{
  "num_hidden_layers": 16,
  "head_dim": 64,
  "hidden_act": "swiglu",
  "norm_eps": 1e-05,
  "positions": "learned+rope",
  "rope_theta": 10000.0,
  "qk_norm": false,
  "tie_word_embeddings": false,
  "init_std_up": 0.0239,
  "init_out_by_depth": true,
  "optimizer": "cautious_adamw",
  "warmup_steps": 405,
  "schedule": "wsd",
  "final_lr_fraction": 0.0
}
MLP neurons of a small language model. Each row is named by its layer, matrix (down: output weights) and neuron, and shows model dimensions 64-191. Each number is 500 + 50 x the weight over its row's rms, rounded and kept within 0 to 999. Numbers have three digits each. A neuron's up and down rows have the sign that makes its largest values positive.
A block is one neuron, or neurons of one layer that tend to fire together. After each block is what it responds to, as a language model described it from the Wikipedia text at the highest values.

L2.down284:523542521527520490443516483503524504422447492596609497566453507549492514433523356494537491494469505507473501442520521408381478583569485575479529557490523487482462434512511567497499515431536500419507473534474519564450593490567534483519548456586495488510468534501535464444571449519466460515532497414539503526585549537478502485506458515479486528510504442431447522498558529432548528397530
Description: Pair-joining and/hyphen. The word and or a hyphen that links two parts of a compound name or paired term, often in headings and tables, e.g. Bosnia and Herzegovina, Al-Khaleej, flora and fauna.

L7.down123:533516517480485496485478517586552456398494460490399470577565587490448499450587479603495543473455459550409587483459479540448487369502500586390542484530507546488485563489599499458488503553544463513547373443477538468445537549519520504549623509544480460506498347494550513502491611550504516498568459513533564488506557458375481524530562460533450578539480548581529499497526454468457523384424
L7.down140:456533487521515548551422594585511464448492427522386570497483459430460569593548490427428480477581488520633559510497526552526560512569491605510464449482469496438510498433529617524503475484570505520567499494435477450503532461511523484504468476510445436399526512538495452591485487547470637520518484527528506499543374542445537486464524510516514599541508560557597478420496500494478460492440
L7.down144:477495549595505439515502414519492497512508546528583530587485534429525437439566464484400460471452536462516518542510452460423472527550528485499483471474483530476511533578537515505555495467432506448432434468487592513391581451560507556563531457407537493481572473502551499442473544424562449594522490490561499465419447489492493523512516560483516438483521394428510669479500456470546472593414
L7.down332:485458590486507500543519495468465465552540506472496473462450564528564536477451481417632435385516440461524529498429404459425452422397461427515413547541489489446455515530569549550559446568466545477548513639555516464462453444558513466536577479525550580585532579497505488484420571537524473494533577448554512521415455570487495506435369643526555394574426570439581480440433493471477458453488
L7.down442:496497468573600407447544492452442445441574504473508591490472526614442513506494472509442532515445534548604510443472487527477528561453488519485501467462479472562481548456503524538531526474476483510551487489491478457546520513500533518462493476506522567644470556524534437451376422474503469535472520516560445488470492502503506489422482508544528478566501501505527481430452484537411565400591
L7.down573:525506403520545510508452488514555537531480545535398519464611472530488463461460507540537601518493424476578507495551514433492456516586425389400460516517534520508583562538503486490408460476475460496522465399467470494527564500489497508517496534530509485506560551445435513545567507477463482438450530493525531523529489491445368484425562492509523524382442460449472539477512477550550488509527
L7.down635:479454463552466492503467543463437420524600505445433527402474515543440527455540421477467456483550429447549425489443492476420566493474499523473429506498465531556502565549609455501380568487458538559563482559402571468485454477548366501498482475584528586432441514397540459473600582611491516492454468452532435538474450447516500471458499450480457452541551506549502487442562509545526521463396
L7.down751:496509501520451541456506515448603468386527568499454380473572498415473443484466471531483524579525568524569484454446538407477479500535498542466541505617610535496513483512535475455485612506459513468621574502502605536557465508512476481521507538568465415455449363562496502415386481505523530507509579433610509502512470570523491511505560490558444528511523472596435481529524484524498424469562
L7.down756:481472512470527500467540478573551518468485565522410473509536512400531482468533598415408513572576482448494528436516584574581618450482546414519505500527466508465505380484518458530520491417471424486558526453512487571414467489526523480461470463539507453500415444556431463446448480496551591479481582485446447542434541558520510503486451561546507447451506479464528454584551354533595528388435
L7.down1027:557488559431525444477670579448515487489520537384427644547503479421438498448525511459561522505528530605402561444512511399439486501497472537531496480491541494501482477555558560476508422478487506522497520586509486482606523507549528560426499550602496550452538499464469461485497568478486522390507527559527456539480463568543582499504473498502413491498516503426524487495468494511491464519559
L7.down1029:447562557492510475568490451491547446604467503417491565433556554537565583487531395419572413540525464417511549413505363558496452533491439572476491439523504529497475522540524501456434568525458570461523541444578476544470500523463550525472523513509504516498476521434521590524437492577485564525512546435497437510515437494501547462474438443613573526469430557417408485542568526606458483597476
L7.down1820:475503566502486512487579590531489570460464522499535555449498573471498640447477468445515515426453436475472560520459588492470538499463453490586521475511427457601539492517457484454514447526576512526567502533425526534422498430487432443387509517400515536517481567475532552517470483489525499441508517444591458565499483549558462534560527501558560478617540578548564494609490517469463587568511
L7.down1854:477480540496530427500482444453543510384492468464579493473426479565537543440551488516459467422503499519477442486586497503567565561421573535563488587466512463458473552530495475520562522526540472486467482478513412532497469480458420457525537513502540431522446530526452508458547715492608555452535461442413548519325477558467584575468523584473487492513468467532509442610500480496535522457535
L7.down1912:500498483462469406585449500482535483502490475472436441424543563524461525499493461458494501516566485447389474495555569588526484592527429518543484486599477438495553498456556516486430458523478428461577586408442503487557457490533538473502461437543484476450514540504520526522418514509425532547574475532506421341555419534486526578481614430464529661468521516575568508550481532533527527515581
L7.down1987:447576469510477462499481463543441496419510539496475398520544529436505431509556568564501470484419553586543513559518437633517523469499493572496429525523472487445483464548514510493553506463563434572501456458486481475486528449504519525470385467548570570536480499583645487447510450468503499507430492549611484534531584444496494527467555432617477381533502491530541480433426496513489573545571
L7.down2018:506518465522531465547450488560469568479542489491456528533542513512518486547509418480428524517468421533561530493488487426540493584504468583485521539467503532482479384442530526451439559559445516573461442383515509539592417580487486450480453502529512501528494540476592421512531475482508509573399468487593455481553558483487477408525601450510482545424554553525385488408574439545531551524548
Description: Coordinating conjunctions and separators. Fires on and, or, commas and hyphens joining two parallel items, especially paired modifiers like electric and magnetic, small, or thirty or forty.

L3.down644:577602513612404510512509517520404505430504503527462494542427514394485611498535605589470536554461488527418437474476619506450510447536447486453476527500534510462477555479523445515462567493522510474451510533499472553541605458479578483528467524548451492511522542395492469608478501409470537596494506490446428458510529530460536492506471551516511519490414492527509584555554468474454514455457
L3.down1421:563505483485436583469507468449375576572446569476499464463483542523576523526495521510531463437422542487543432447485532546557488552581523400505499531423555465536559521470488405525504491460599484441590439553537496428512473479481526464541502445476487454434594481533669478515471396606591403591501463478506504498552574569487413565472530466563500522604595516555511495499454473485493486465581
L3.down1511:509420495428434528398513484477481513502472425502498471493559493540598557450498536545537463539450506519508553435490565515486446530543431547485552445516554434542525425500464508532487554488560482492543499529523521533450527470497472470500548597578556461388509566476492418506535491501456425583530444472499531571560547500559458642523515500469513554504546535602486530568543472583495464438492
L3.down1890:499439524522600490436442455551547545442563554569470570559404514508504501479587425545589525469510531605592528493435586502478529551503581550443581489561519410543450448467492419497538547466483482458570465553523497462451490483550443545478428481482450540378499478546606578509551457497497512480564406428480447505548518463551481469557526379510452447557530541475451553429547477396435507531579
Description: Conjunctions inside proper names. Connectors like and, or, & joining words inside multiword names of organizations, ministries, awards, e.g. Food and Agriculture; also Roman-numeral-like I/II name pieces.

L2.down1361:527569493502525556590548571523478550584475477534509469491454570578446471444461465507483570565488458498476559550520570587489446443510510520479557522553476494480458468547509493487550487530476436413552443453504522498438548561399516510543521535479484558546496437455370494500506517435532583427577518485522468474464503581521507496442437499487502504420484620591465517526456483429424419485473
Description: Inside uppercase abbreviations. Uppercase letter pieces continuing acronyms and codes, often in tables or parentheses, such as PER, LiDAR, FMIMER, SOHR, NAHL, DUP.

L3.down194:489546512549547424590450522472494534556477441550507499536497581452559625540474468504495528523446513470463484480480511441480489566457506480524480564472516509429431575511462497564563496523441534497532548598409463418576501458462467525527514443492401562546417518540485510470469438530526504478579523538497558472453536476388487509471530460552493568517500507552471539431428518441434517486555
L3.down725:542588479579506496531543540508461522492458500549585501466460538399545527471550452596497577536461530446501520548554492465566471504473467459451445523490552458469496485532465493484491460502488472504550460544433503383556461531465492489419527423562436559536451480436522551490508494515525555617608554476487524502446506503431509564544468523499482524507574511530512520492429543407452503499552
L3.down1407:508543441438553506558478563495550530613496555467512491437523552461534547468506494575611504461494501560513515442581459500489509499522517450526447651502485505527546481446557529517472483549441467514537495520424485497475560503548491460465507505540491513576440411417492631478476428479488447451635461488479477516371501493534446419538544437571481476559568503449560560525526424445544480427653
L3.down1910:508476447479608539456528478432472519494545509558478462508493559502475501423508484470538450455425443526422419459473495477481478532446497556527492469470504499504440546503418473497523503442439523509585526530479500472551464526535533399502555589639582510323503480518551607561496486488501447588567527520585445522569531440448539483497492418592557471534609526480427483498532568492527398465510
Description: Mid-name punctuation. Punctuation inside multiword proper names, like the possessive apostrophe in Women's or People's and the abbreviation period in St., Mr., U.S., plus a leading The.